config.yaml
positions: "rope"
init_std_down: 0.0407
optimizer: "adam_hyperball"
MLP neurons of a small language model. Each row is named by its layer, matrix (gate and up: input weights) and neuron, and shows model dimensions 32-287. Each number is 500 + 25 x the weight over its row's rms, rounded and kept within 0 to 999. Numbers have three digits each. A neuron's up and down rows have the sign that makes its largest values positive.
Before each neuron's rows, "fires on" lists the tokens most often at its 100 highest values on Wikipedia text that the model never trained on.

fires on: "==", " ==", "===", " ===", "\n"
L3.gate1386:518518499517499481520538515446471501488537533523494531510511533530524497510524481494469455537476510521524508529483468478496474490489455438551522489485441500475479517467480491522490508486487510451472474493514514508516463497475506515511497475486488504438506503494529515466473521512536454555500484482505491480486486533463424512446466504479488525487523529519525498494526515485482470502506444501502474519466525477506482502508466502528491514526469495519484508518503511467483484503495494457453500479467497510510507485492522483474459520519513500490493457498508476501510511494495465500488486506514489494518533522529466525462518470508493511508517537508499511521481490467492496515480488483521483495514478479466518492519475530548545526519498476487513498464477451447502490500508502
L3.up1386:469520522495517531531495480510456546512526484471436475521505481525495536434512526527456522477503526494520477503505491506501493553514504491486523527540511448505514496467476482470494526472527469502496537483467542502478520493520532509481465487454515489568477467507494552490531492502502445506497532528523476526528495537511497515488494505496505513491459517516510494491487530512457511505554492506466504526490482489534488472494494508492525480521512494481524478524535482555490485489507489542476511524521509492523533517508488493509499482461473502515505532486463534513511505524505483517449530524497531479535515498455530551521503491468533502535516510472515482536534516518523533482507503493449459570501505494520542506516532465500506510486481530478500488511521534550500493483495480

fires on: "\n"
L3.gate1438:507502503508519465483515532535475521498529488487514524501540483484511540511481512530543497485475523494447516502488533514514484464503471496488519513481467468434512521480483480479468496464523462520501491466478558542500546474486488519469500455527504525512443525568523517514536503468473507466496501461482494505492458492487484507484490453505518543503495518537529444494470495511530480505489473515504516490534545457526521464507542534524512488458502502502468474484491482510519540450487522533551511548477498566481483460456502470505501524505495495530494570497458519512504477485468445529490502507481500500495491502524517521473513474524506504477526486498510499477525462555500506459496482544561519486522532478517493518528498503477484501473511481515534517489500460537529507477495500
L3.up1438:499471469498535514540512517495489495461507572471506473429521538457489471513478539531475481522489504526474528502496460487526509521457491472494493487490504560502529479517486493547491528492506512499486509498536521523502466486524454424525486510482513452499506500508469517523460486520459514534476509495478501466537518536502491507524523476532480453573532485479517532521509487486473510497540498509478465518481474504497474472514501491462486480516497509526499465520484493534492484480524457523463508457497483453503498518511508503513477484477559493472499493540583534492493486527535494444508519497516523468486492517525440496485475490528480504491479487483516478478493497492485517442510504443403447481464462477482490499518475532531520506493478467494490494501503515494483486505511555

fires on: " sh", " Mark", " Cat", " Sh", "|---|---|---|---|---|---|", " Mat"
L3.gate815:449478497487532516521530503501505529521529475507497509486538515445478529513449472480494521516486547487485499507499498473504527526527459471542478517511481489492443483511526500479510499515440551466504508486485515521478540517535485500492529499513517504491486534529526490437505527466521482550533506484550502479497527493485501485509507511471509492492523508500527490532472491520506511505499529480520471500483483477473481513496484501506452460511497525500509498465495505503502534545517512485482509531455472512530470465490554542505473467472469518484491503504432499496499528517526535480477487493463471495501530498523451513507511512522485502506489513455509512501512492478481483520489509500506526529527497508516518513465497480520531484532484458507543465491521509477482495519514476
L3.up815:499498521510516497528530507477492534503490518475533521525487513530512495451513495491485463504459495418495528482481483451497481493510503458538472583488490531514493503559521548502484501501537516530481488514486500491426474506487517534485518540507454476514487519445512496497494501467518435493534491487507510473509500489560473487447497498448518480489493517466456514475531461496531480446488502494476484506524503477479492493551514509488517531509511506543506503484478517512505506490508439496475509498496452533506519511533435510485467452505495474487496477462464533491500540476497521462536530485541468460458501492502490530497523500513526509475483507477520491496525481485516522510520508530491546508534482471448473492509496517533479479519515520462535478480502489513485512521516494

fires on: ","
L3.gate401:465509468512474495480495501519517508508512499479524539530517499513501506491497527501520469494486518465501514530510511507436520478498477549530481453540533469508504534505534491485523494488476473481520483505498492503540445501476529479491498469491483539482491475460509535513458479489553534547494529502565501533514488525526453470499536520451513496473512497468564483530516513467534489523524518475520506537511475502513483478512516526524522469507479500494451480510469536441469546510486487523472531499519502504482492491518486505450491510488470489505527518503503473487468461520475489520480470470475552486493531518515490471489500534491523477504476530502514504521544499481517482498500485461487496493487456519515478506460545511526512490484506554516491464501516566475512462498517472
L3.up401:518492494495513545534471517537475508475514509534481466473494504481535477504543514545508507462504490519500505502511536447545476482478504492519486505531503497489479491572516509440503533499479521533477471515469453493537483515493512512513475501538501495459492526464511507483530522497517500505528474505501521510516543466484513477557517533531439496530525527472485500490498483448510514509454454490493494444498451490459482516496504536501483482479520534519519521515506529440518472548502519506485512545523485501478518525533466529479497506545463495452455496504492491502480483489516502458499497522465479525491541526503472542514534501518489450522485505489510474462512486493488505481475498492533523521515478504493486509491499503489495450540495501509502534483528487486517500477489485

fires on: " States", " Round", "es", " south", " Al", " An"
L3.gate766:490515464498506510506450496499514458495559531501510475492472525496525534558480473498485501506501514446484513478475455500513520534499504472505518506507495491517485483512501560514504490497469512481507510501479533448481500517478455515455486510487507526513526480524536496518496491457482496474502482463479502463517497518456468499443483472482498538453505509504470508549482478515509503546449446480521500517515472473549545521459513512497484464463547494497494511485519514487482554504519528484428515483487530525534526491517478459456492479479506484516491509522522522508493523489512519491462477449459492513496493545501501486453518485522493479506498526528496522509527456485482536526502502539497512559494495491518505519517419508472467475488490559512484517506504489499509499479507504
L3.up766:473465511471490517492457481518493482490505526481462500504549490509505511502490484511463532502500533469459519481521521497520444530463509492508485474478507486491520505534497502513459485482541548494516527448508484477527544491527500511472476529525486504546514507491523486517421493484482536451507542532490491537519529514517469510478492539492569473515494530507508528516485479469512485470529527472506520508484488500478535516496520480506499511520486481491452504522521481477513540499470509517495460465499457511493533494496546484500467485504508513464542487478452449508517525533518522491536504512447469476492528458482490525474504472549509456514478450522521505516545503453489503479502534502481536518494516507516494487517531488517510501471501473471487461529493515531464506500506499

fires on: " M", " H", " Ham", " him", " N", "N"
L3.gate73:488506496515518467497511526525590502524516456528455521516565568489511498476535483507529540493472495502485516496481463454517508525518535495499483543503475549472521487515496539503506530487461510469513504471468541499466486483506513481507480527495528439459530440538502490499501511500460519512549489491504512524502478502471480496507522490524461457473488517477500525486481499487535505449489442477487481511472458495548506472509493471497477473499489472491524515510529481465504508463516483469480502513535513487520480456485515538458494473500486509475461487531483487500515491501520512495492546455523501467494521492503444512507513496512451491484506519433525523495513499481470512473450491456497512521487418484553507494501522488505532511485474535485484510482565464513537463468474485
L3.up73:541481515497479519547445541462476493537527484465475469532506486487500455526498464527534523502547522494500492510518502516486530521496466506497512499443475498468492524520492530487506480510487488433511487547476527477493469498523490499491496540512488492459495544505480486484501507471501523484514507492503531477526476515500482483502437516529543522476515463498481473526514487461522499479542479506521506507506500506516495520499497519512499479477503535540480513474523487499495523484517526531436509491571568509499480536444508506493539490524492499534490501523488529501486476472526501519516495495482515503547510483500496476530478529490484486505500495514500499505463495450564491521513489519523480518477458504513505495538489488534561560507504452486527450506513465487513454477530523

fires on: "–", "-", " –"
L3.gate1405:516561496495506493491506494508502478490483490515520534513504491464505494514487491488472496518493547496486561487518501480510523501514482479526539464556442518484462505505483485508486509553494527493507521551530522489475486471501501525440527473507528519492488502542507487538507489458449494483517486500519462488539516550487520525543490486492509493497507513511513510462526494502471505518517521480492528486477515470509496531499525550479480477490487518504485531483504498504467551546530497480486450527494495556503444489491466489474507501500466502443479501500511557518519495475479508505536519485456511491498470551480502487528497506520507484473486497496521448511524519507496494485556510532515551480490513478532479512516463506518533520494456518536538430505493513524524507499478526
L3.up1405:523478517539468459442529484547485542470496564493505512476517481502494537479479469475497501541480481461500492498512526485468506470507489454480489482503491482451505495525467478468500463486483477474495487510494519459530465449529504480476478488548492509508527525502528524509483497493473506457510518496519513468503456484474479486455522477495511525485468500494489554480493523520493531526470474503513506522457476516505486503529483490477556469494494542497557493526504482481508504493477494563501524502472507539522540515492512491476515479470469480501485495541448433457510466476518494457455519471516494498564517516518500522484529498518535541520490489534513534488511500486529513503519480496508519482508502472498476465490455482468519502528492546537524502476513531477516490515485505

fires on: "\n", " ob", " Ah", " do"
L3.gate460:452527471513493481485535518481519509473470491519491492485523522467518517484480519479513530484441523457507464522484505502511509522516486476535476578494486509469500487494492543485525476502518465465484528487508504525464490487496483450481478538480505481489487492538489539466510470479498481498486479516484513514461531539463529485460497471531488499522497532496565472495463544485500486499522550497487486447483499501533506515491554494481485475503490519518515486503499526528475434482504509488513522464504483520535531529477507516478495570436513473487467532494464467518524517494500528525479566453508462508503448495491493499527505461499503486507523506486525476478493471542531492498488500515522516472478504516568507497513575482507531509499501516517543482518483489507526504504496475
L3.up460:506472513483496479543543497493490477498497539507469491493521491484527537500465488473510529528545458504477505496510493510531506480492478498496495483487476527484490501482475527523470528472496514530492477487504513546483497495516478505524507455490483499543491521504445455508478515491508481529498461467470557453531448482498499484506521469519465471531513471536498502516496482505514486507551530529506464514518456495499513529504564516461514498509486515513513498450507539524497475467551484535524516473460467496494530504458486488494490533483544514525494481508503527497477510452470503494525497473502512496483521501491478503452546508523467538472486498554493512528486496502481551511496517484438488490511510475481519505499491528511528534507550519495482466485486499482491509477451532

fires on: " L", " Sh", " Air", "+", " Lin", " Germany"
L3.gate1469:514515513500503480483499530439470513503480504480504475509494491490480526492513524515501474541460518479481536509509472546487504485477489496496537521520546540515479502516499489481490506487489553454519496458529521537506440516477518564573531482492491513491512472465442508517516467471472492497528559458520472526523527516544466474466508502532487476485470507464522493485518503496499492453546512476516496500500496450535537509480505534471513495518527491495476501515489505486522533526529485509505508476525510523528525478490513495452523506483480497471435508512513497476510471502489524509463481501520525485467540498549498525485470492511499492510516469518493498512546518524515477518511503476531472501470499508496497493503526534525486494518442483444478489487518488467517488496461530
L3.up1469:529496490521485488479549489493488504490469483445515498528498501506484541519488496483476527505460534483479500490497533490510492483502497454534490482484479503515503504522469542489531519524473518513526504519493514488488506495556510487492486539495512500528527532466490471520516525505505503491478502478532481523531533502481528483545468480443488479512490567523528551455455478516489491501514539503543481495523488464507558506493484524503554511516465484529501455528485504469505556489506500467497481484454498522519457495493493484517515496494464508456497492502534484498501470500474547541439533462513489510496505497514484483459525517475522497511472511523493539495527482586537494493507476476522471481491526524512488499464569521486498504480516539545509487494498513515503495528521497

fires on: " |", ":", "field"
L3.gate493:522479461523453499498512511526509527527493496490437490486524509504541485500492506518474470529507560531500519507490494495501498516493530503492529519495425556538494466513571524503512491535518529476479563494489514471432541531525505559533488512488502485446493536517482467510503490474507524488511473505457496509492527528458495511488527497496492505477516510513505482448508498488505466493509524426510477501528479491504527524471506474483536494543479497472485469503494479484516485517515502503517576493541528519511489467496533478456499503513489546500529510542500491493515505523516457494542548492495494464493530494523479538515550502513543486490494528508497501480486512511465500507512518474498540469532513512553520500511494446470508506508480536539505501485483489529486500569512516
L3.up493:506476495497486500493511504504489487473482476533507538543517470504505514519492498523517455528512525529502459538482533478504506516469464494503508512461478480552529487518540514485507500512543506475486480553489477510476518490507478523473516489493478489436505502502525510480505479523541474486519483486489493516493521482474450504464532507516508531519461522470480453477528490500492480513563485473432485492516521480475539511467482472504529448497486461491455485517504467495510491544513492449494549452514499504509536490489518527523520498513500515505504549495515467550478512487507486506518497503464488471519537495473500483495475486541541433523492536476523538487514513515569516521500514468461514461518473467524499451463501463536506522540541523488489491518423503529467501497517487

fires on: "′", "°", "math", " Website", "pper", " Synonyms"
L3.gate1266:502466502500481518444474519525494483500512500498500509540507487506504529499483492495499536466472515487482525524479531509523491534477506455527514504528497454498493491499463502533497489481480520458510494482489498468431516521497490480485499481453469505487503506537523502475505489508533464478490498477450519526513495509474458471511491479502552501445499490471535490547487463496541510455508462497536558492487521501505518495495503538536502494464494460505515514490477502478506532455484477446488464508495543504505491506486532513440517510483521491496481553466522478487481489544518527474526505502493493534514538495506505487513469519506500490498491556462506513479514497496499486510502514509523526518501457526427503501490514474556494490526522510488455494497508479519501514461539477
L3.up1266:470491494515480492524487541531516469521522443523496487508582513471506504564479503456513510515517486508546489514530503489483482530525489492501508502503509522444551546513511473529470477509480496508489521570533444517480500512510476495429482510482467524491459491492525455523454501485502504450489502467465518483507465478452494519508504478475546518484478532516485524501475515514502487477502493502443519479494502495464465504490486487499500520533468520528480504500520502490465511495496483515465517479479553465512475498505512484480503495525514494506461536473529473489516503520468532445493470521497482499481486504471482534502541523545494480469489471512542499457543526536486484483462510511487515470507530454506507501528509521558498478510551499489482487460506467525481507486510495

fires on: " or", " and", " ===", "==="
L3.gate1263:565509456523485457489476499520534486452482473514529497535471495509531506527501447508504462480442504505501471548499470517507485462492509502475484526560495491477440513466487519503537511490496491535510486511478507509514488473507504502549535459531486492471475480479488542523541500506499487498502505517467491510522525510512416473512480516522478515534511536519492494493510498500457507518494479497478494506500465528509513491541465476480484520522430511541504459491529469504485532512489473473557478483490502560503507520505450449503471490456477516527487546487474544485513469475512528487500532475513486471464495487466498466482522538477476488491510545479506500486504450493513502503497485470488518562475555492494466524466463519486512490539507480516501487496527462537479480472489540
L3.up1263:530541461546493522549450501473506485482527568474472487494492485495508560526483459521503491516487512529456498565506452467524507473486508496483500504468473453475516459482483493495499483494553491502458499514497488503476521475518462481510489536491489494550522517554500427515487491523510526538470480467540483503471462490512489529508518461485495514539491504509486526532488538499493485515500492516499500506478465466474529518527505480504484540501470527520479496517499491464518537510518529498510481526476494501479515500531500489487488500504503497513483500533444520517483505523511456482517462493464512496490514486439489480497508496504485501492488438493547495490523563489469494529462534491493533491498506474497474492507498516509545502482510519509515490531495489502505495486469502

fires on: " L", " T", " Fil", " R", " H"
L3.gate1404:526488492514511499497548467463507558474516559507501476526521505518515532529503500504529497503449513511490470498521428521473523506532495460505517519490459518509509466479540482495531487510512495521503539501470523546507485453510507525538509466552545507528550528514503489507486516500529481514506462517503517517482494499488482516486514503506455463489493545526512507504534510511492489456503465485454521486487462485458500471569512507476473485517479473540482538481541485446471540502515489491512527532448506513469519483511482481466515475478478473446479494498517481476512522490526497470524478476512504481525509517512524485526512476475480508503486534537473522456501484480520536517532479463481532514480496453479520502515508508496505504514519514519502475470503510485535484478507561
L3.up1404:480482496515523424524476508542480494480515489458521498510484519553492501503505493496502478495516547482509517496518490494515473520484498468460476482522548482548492483513478516507515501490501539571483485462483478509504511506484520513468513486484530538497550491511502517491508510533489464485482512489527455519476522522531523536498509431529510470491542501472454529545517467496457508442489484475545526512496503501492496501516476490517508479476539490521495488505511476481514505543498512460513501485508499492528492520477513525525504494503526510518508470505428487485456456544510467512516502522520515506522495459537428493498527502523433479523476509524545501525501429528507500527552476492505491507499505485469494486496472493464518501483482504481549446491506498474511485479508473

fires on: " an"
L3.gate90:490467493500469467529494508494490530494495510426471513452490481523473554520525493465468531518469464489511493474502481486478446478504540484498520479494499525514490510481481496458472532507476463488467512489480531492516481510503519517539509507510481514493517521531521477502445499526493553480532472496471507495498486545513476499456526469537512525485508496494462498521479506518523492550476530455499510516489515499486514503472497504508532480481491492469444502492473503457525481512514521509499485463586485528506509494521502475496456490543480530509499506473469494517526478528484509509516472497504477507522496501456497522515533507487520491503500522487502516528534461478468495468520503480506515504496482493486501497469522479518510478491451475510472477538530489517567512518485518
L3.up90:472522522510509510473554527469453473507508470524540535560525486500520477495482461470491500484547553488542500497522486508515546526527553472489493499536475483500534486539491495524547475499506513508481486488489495490474496479485494488467545513479482483479477477469517460470519494504522480475480492474504511473473490488457480486515464529499475534517485469502510509473502536514491463476470472532519478488500507513484505491511485513449483466504506519507526504490546489543520554523486510511441498523488507487437491476477480508477484504490510477499500482503524501501520527468495475444503522479500539492478544498533529520499492514509496522524536504510490496501523554487539526505472522479524464512501470473492476527503494514521462510507500491482512499513458530511471477490509457

fires on: " in", " on", " along", "–", " at"
L3.gate674:534483495500488506497521533512546512492502525482540509477491506506496490455565505482550500482487493510506494522462483561487551494519524485509516534531507440488487484488524450470540507472497478503496486542516515530517471517500497490573498464542537480486500470488527514524515485492494461488503531521528524515509498548497463504501457495455453514478524538456565500563566484531500489445512516503497496538483516499496551476503496487497494515490460508481496461511490515437519549475494494492537512476491527465474496494481522512498487486527525555475478563484534502508499527535517521490475475512489493518510556462502538476480538519495517487535501494522510518501534462498484518508487485523483480512499480515531482472459476510491457479506453524455483477540493508534499492522510500
L3.up674:530541488511513499541514505493540508492507512512462506516439530525461485505551520510479506511444470470461515551494536548517543496480508553521501488515518512515479473477469524522478534493559470502528500507519476538489452472476481501503494497509503510495509513571500460490520467505515518519509478507492482462512481504512503534501450442455487480550486506447492525512525538537457497430466512526533482481484493445469513483527512483450526516518468523471522504493486491498543514496483485474529476499515557521497479484523496513472514499500470498524507476544490521473462528503482506525491495498465510481487528515474529463518498508513516462539504477516513530496494488489499495487484508528483491482447491503523484468529477518489473530504523479487568504488481542524570495487510497

fires on: " ===", "===", " ==", "=="
L3.gate796:516493526509504470535587508500481502470483527531468536533511495486515498482519500466478496511476535535533499511463489468519494505497479541516495515528480480451478506465521496557512513500509486475462549511474540491520500491470512493521471509488525510482475478484492535511475476504497467513512472508504510498502470503476478512494505483460520517482538516491576494536501543490502501484531512506519457478503483540518493491524494452470520548501464474492482485475494552528470552535483489495496486479516514538489513504467470489463478486519455487507501506450520507498525508484474544496502538470506508513532526486520503508483508499479497495495546522486477508475491497478509485523497497497477478510480500535515508503478507495523501498506498549523509467485503516468499458451542470
L3.up796:533485512457478489541489474505504492504502463524560506538498549515519499531496494499481482541471481488475492491535501473516464451500500480489516520517500500484552509457489510492520492545521516507496475492514482523494491479479470472481539464474479502516513535499531528571545506536469524514505461493527528500526514486516420508514439525518535542484501532504489480508513507515491479503495536509482482539477515508491474511485486488517489475499465518509489535471499485466485518528523517450518519508464498505469519505501522440509490513501486535540502517541542540493516486514540510480497467510469517489503485499510574498499504524570461482566495484499468494514501506469502507516475479522508501518477515501499477492481444485486521516512511480497514524503485506526479481462505534

fires on: " film", " 1921", " dec", " Dec", " Apr", " episode"
L3.gate64:484525476510454515507472492556503547486522526483456462506515516489496516508464467536494519446465478505478468458477483525490525436519513449541533511522549437456527480522504511485507474488494449469489519543506526546502490499518520519482519532499505507507526465520547515489519495487529475505508486496486510505528517501498516535520529511515513496487508509483536513515531507501516507490496510464463499522513461454541502538525523529534522512492494506494433517503482485480522469465487518477538541500454510517504489490463495547491468509514532528475514511489466485508528491495496513517509513482551487527532468509486496496491520460484493460500499507500502523484509503521512490548511485539488469465499478513535473526533543496510542496479528521491448454495547470463519480528496481
L3.up64:496474485498550542444529492524512466509493491529490505493470425449502502532526489467487532500531481531508514519503451500508494473501477523450475498413491516527471493453525472538529500451480522501493527549519491496489515546500516494526501478497477477514478513501499566503492509507505497520496486513470476501532517505484518500516481495457463536471489499487473547486505486506502506475531533487497500493484501518531498482505515462469527509479487513492514572473489506487506503450481450479433491506527540514474531500499485508485485527465537504521486510491478463527488478503481483489504510477521518514516500489511497481510503523445530478496497514501474501479483500447479460521498526499523474486510511496496484488513480468488487512444496503494554501576474533472464505543517456

fires on: "===", "==", " were", " was", " contrast", "ary"
L3.gate653:540513510475522498497498491433447535513493501467474505492540499522516515500492485498498458503475481529523487513527504528476477492477450470528518569506459469528501490461484503510469506458480461478508505458496489500530513515488489495491511478513515505498489522437523500507501493480547455501484557529464544470500521563519540504465519555490438554493558498491521511451469524492530505491526491476497500464522515454502456500507521501487505493523506484489525499505512491516512490502487458469504477474489487508528481487480460445530491511503517516437481533503485517517503456488513507481505489474512467502534504475536556491497484500455515520550513494519497501488437479499508497456477530492498495484492513497487512507526463464491499490476504481496532511466510518520490492507494505
L3.up653:491487527511527479458471491509488479527493483555537513524472501509466539537536495473546487508461462517505493489535510504443530493548518505513495507466470510523541532483479544521472522486524454493476497499449503484531492484503482518507495531529528525465504489539528513513534498476485506512492526506469541504501552492454518521493515520496463494490511539486512517507506509493541476489511529509469485512488508448540481475461498503505503571463522494485489513494492485550501487507469504518511493494494491504509485528492483528483509477494460462506505524503550521503504484455499579561508491454520483485510490482505550519521491495477489556519513505465528507531480480468496526498458529501508478536480517512487473487514507470516463471487449499505460479521503495498514569509525514

fires on: "\n"
L3.gate660:500530492505466476518525535511519532535535506496492521500497477472488530502511499454532507487476542484459525517464517514502470518522478513488522520515463496454518467505496499490485508484474473463462521450514515519489486479494479495505505486536512485494479534524489513479516493504473483496514486497477579503498477520477451543484518438503530500535466492551572503491476539510489494463484480491529465468471507507535530490590481504483485492460495522526496463476526521511466502471503487446524491509493545575510491481452494475521483494485479489523484527535553501491522504475495490466490522503509520473511481452519513495500483484515457489468498488496520517487486452472516497447504537504511492493477461510509511556501498500470468545489517477497490480510506451486505519489516560
L3.up660:472494522505541462471531528488488480488488511489513502466492511530527501504494523548499522513550548515502507487529508467538476500484472520494487534453475539466493502502482529571460529526488528530498511516492470441502510493471459457527499468482522473489532513539491535501435505525517448501467523484453438502481523535502504463552565490514452510491545469503461525497518502495529503521527464524513489523530505501483506501494513543528490498528501511502508477501481470525499492494524538506445489503531496499476507488473488497476485496462520512496485483487489514506508501502548478439479520483503498494515495532491453497484517470502518474497549521480512483479452478522553499465486517483459436512490513491436488514493489513513519462496539505477480561490505522524471498491560506

fires on: "′", "_{", " Tel", " Az", "ED"
L3.gate732:478481500487466458455488470541524490533503497450451519471577496545482501491516498462495547493483473533500533470501493447519505521511546518521525504495519508486492480531477497481517509518486499541502512462466508492515502468527477486512471514465472513483520492514511501509482491479560486524510459467434486522471502528464479509538518501487520487481464527530525510470511508479491511469519521458482515472525482500499494501484511461506484502490431509487478508529507529492506532503497504496423522489450458472506499501482521484470507491522520517512517475494524535460533505508475508501479492506507497483550535506534454476475492475510494492521510493485530507485525440534478497482484477453541500521493528512506476506505522520517532472517504493529494522476474507521560482512529495
L3.up732:538502476519525527487540518483513509517511529511496510535521493457504449528519517524439503491539443515547534505562524489490523466497488463464472544484494491513498496510484506498474518530474510512505501455502500532479541476495478527506470541487468528429490491509492487514505461505510491487477476514534480473507477495437510506494476506501498488551527533482494503509456481540502501492480501510511524506453511501449510489498466516517495515544504549473493522447536496509550516495468516499485505560458523503477535483496474499481502472482492488505520443505515492536539467473472505509535475524548477482504519492482521544464457522527497465523489501506476523527487491527526480467528504495526542523494498520480483494488502482502465537543472446475524519509511503505490517469543515

fires on: " co", " Co", " Be", " che", " Fa"
L3.gate359:488514472486510439550468515539528533523498514482494502479503488508481532508472510514508515508467488525440515502485504464504551513507513482520498524470495522499503524534537444517494537451522524538489501518490502452515511450484524511503518502496520508485465513489499476516475489474528503522500473508454458497490505519492490521563498528524521495491493515527494479511499497513504525470493477502567509515475477482559550532525497477536545520502461499538508487477482480501526483481487469474494503507507482554499499470477497504468521467524492495458528515473483484440522476532527514543498510495470467463506509541481489518544543462544470509498483489496513462514482493512505480491561495498523485497502460491476533500477487492490499498449523507548486484441526526504495461489529538
L3.up359:526504501518490502521513523530497474508501532504500501505464555489500530495506522507495508498508531519451518435511521486502474522444539452480517490518523553489479473469507471460507488485475509510509499512528491483463502493519520513470505544524497494515470497491509523552502461514500524456465543502507503531502512511473459505493488455485503528553545506500536491499450502520513504540523501482495500498501523528469509503493506490486537526534492505479471497517498450450504507476504516517460465521521522497491496495507510505474460515513535538476519462468447501496493495495493521463455507498457536471515496488462538495473510505538473531504490544479498514563518481511525477486542504501546548487505487487500486490489478458522520525506485512483491442532541500466498480466514526

fires on: "-", " We", " El", "as", " Ah"
L3.gate1182:520508487489499462559508489484504519475511517484489512511496503511542513497499494484532501490494510522521509490510505479496515533530567546482513436506479501507473511491475518480538500541476477470533490513437520513459491455526511477414470512519455473508513505490476545494504473486509459528467509586511455476490502503485422484488496488507518495535523496557527448460487534482461529475568490490500491509494506509475486504510457519486500404477451480507447478514508484514496527505512502497492532499534470538504482531470491498478471499491489478462486473507475544506490464488511465486464520525443521500494513538497508498488476505515488508525486470486460503502472486468508497504471497436495529550532472470535482503488495461550500521498497500476532501518520485505501485475516516
L3.up1182:492511563531538528508486498494533524535496513536515483526466525523517520507471494511499502489525507528546488482446525530486528473484526507499509520488551526506462478532503523468525535492474511538499513518488544482530538470498523499508495496518473474475501479533503493482525483514488450479492473497503505465523470476443469513495521489493528508493471484453478547494523440494534540509475525527508489460500508518505516502482495497511478519510492513549542494529507539518471495508496463520558464477484515496533506486459495517481507481486480514489527467493513532450536468463512555565473465509517513502459482488531451512474466488474455483500513500521532514496488486509483479510462500489469524492492508504485485494500497492479475529499472484478517534515520466483493483490493484

fires on: "′", "her"
L3.gate1187:512494470498516450521524486486469470519513498514469529535533506496465494490493521499467492527461514504506494536483520512499551497530496518431467555462468487472494500445462496493562489524493525479492511495466498533525491486481452487484506514499492471513444530494549490491485512493498495457526528511539491492515495502483501487423525507496484475526552498487469516484488528510522492500488515504539538497530502492498539476508507468512504467479504515486467537472513516522510509520520516531468502507494530517532514487480522512444483506508461529480479487485487488505493471526488484514506538514479488512511501561505535502466504486481496533504499493470489518526476486498515497512485469504487486525501522480450492520538498522578513490499511459523526485514463501471459497514526519
L3.up1187:486512496510573521472527486488484495521499482589506486498557461467467489516494494524498494472467521500513469503509548483487520507529532526510484488474476492513513512504509471483492473492479545447533461487521495502519464475489463485450500493510523440532531522439540518483475499487517495467541505534506521507482519505490508489468464467510506494494527480511523537493512507522499466454502514489511547509529500487479477512477508487507519431493513504466501550423488496543505521451496460485439500541435524523457546500427492532467494477489488557511548502491463485510500487541448488487488487502479472481518476516482482468474494491480499495506509475507491489527443513522536479528550519478536492482515459536510490523466509490496493512524488496538523467518492506487504524505507501

fires on: " yards", "board", " votes", "rat", " Turnout", "ties"
L3.gate1061:503535489490472485528553441537528494476487511478485497500495513489460474480501483452465494544483487481527502499485482508502483511513497468479508533542484520516482527514502537473516499478489516545505506501477502491489552483517507487518512544515508512413457507497510515510523485533447506477509475493508562508468500514471510499486456501510492527442566509496498500487509475502519511492479535472516481505486517469497508468498497470522484499474519505538511506519523467494478535530446476489514424500497535531512475502563516489481483474452498489504508503482491567509525513517511532455515491483496469522482486514469516501493532472511493480493497498553511505503504506498518481486524506508575490534491521493528477505455482482446497503465493519500500486508497471489471474483496531
L3.up1061:500494495514496506493481484534511486517507462490512499528466502506494535488468455463518484508551549465443499517507461529509480526501493460458529515513518476499566502510506531521489546508491475500470504497465493500517468525503470491457543499473497502527491487528493501501505488512509504499512461492519505468461535507499447518487423518473504516491499525496478466490544497495510512472518501452462479497480497506495514509488496486476448467449492497498493498500492428534478539412509509507491483477467498513487494486528537490493529471437514480514519481451473525510545544525493563474516473487477490487513469521549476510499502495519539499521515523504520493510426485496482473487531523505490518513507508477498523479486534484502482495521468517473492488481489481517508498515515472

fires on: "′", " (#", ".", " ."
L3.gate1238:523548507459504489533508509485520491511502430469510500513500529473500474538528469536495470496463486522526525509491489508491516488517464492484503506500476521484471522485492521511516479457517495489484514513492478473493466477552511507530528502536448516465485496465530546543515543503529466521518488507550572488528515515472436496474489494474508527476526494451509507499493475497513476474512492490527493544532507501537549499469485516478492463507510486535508501527511532470489541531516477486538484503501525480496502509476504529458485504502549486437499519493523515507516470457494508489464490447425507530485498500493491519508502475484472533520481471491518504491529494502523529523513493521484497483512480495486532451498500511506543507529440499506498492470515496494453472481479487
L3.up1238:509519503520466498504474520480478521514485502518534470504502512482430511490469462480480503503496473479504499528474515496466513408517522544491499525535536506535511489515514508507504498505504529449522469510476490467547533448510500470486479491488486494484515488506488479533494455478496435499499499502531529477505508508522498496478469531548513561505524503493509454475499472501541508511494487519496493475527515496531482486522480479507497460527507491479505537501523520483457505454452478480534555539540527484527493503501526465471481492481519493474518487518509501520506457487474466506500507487471541501482520570498533517494489539506549473514504505511476504535512528471463498531482505510453506482474489524527490502498463508506510496518468497512554503468499511558494458484488475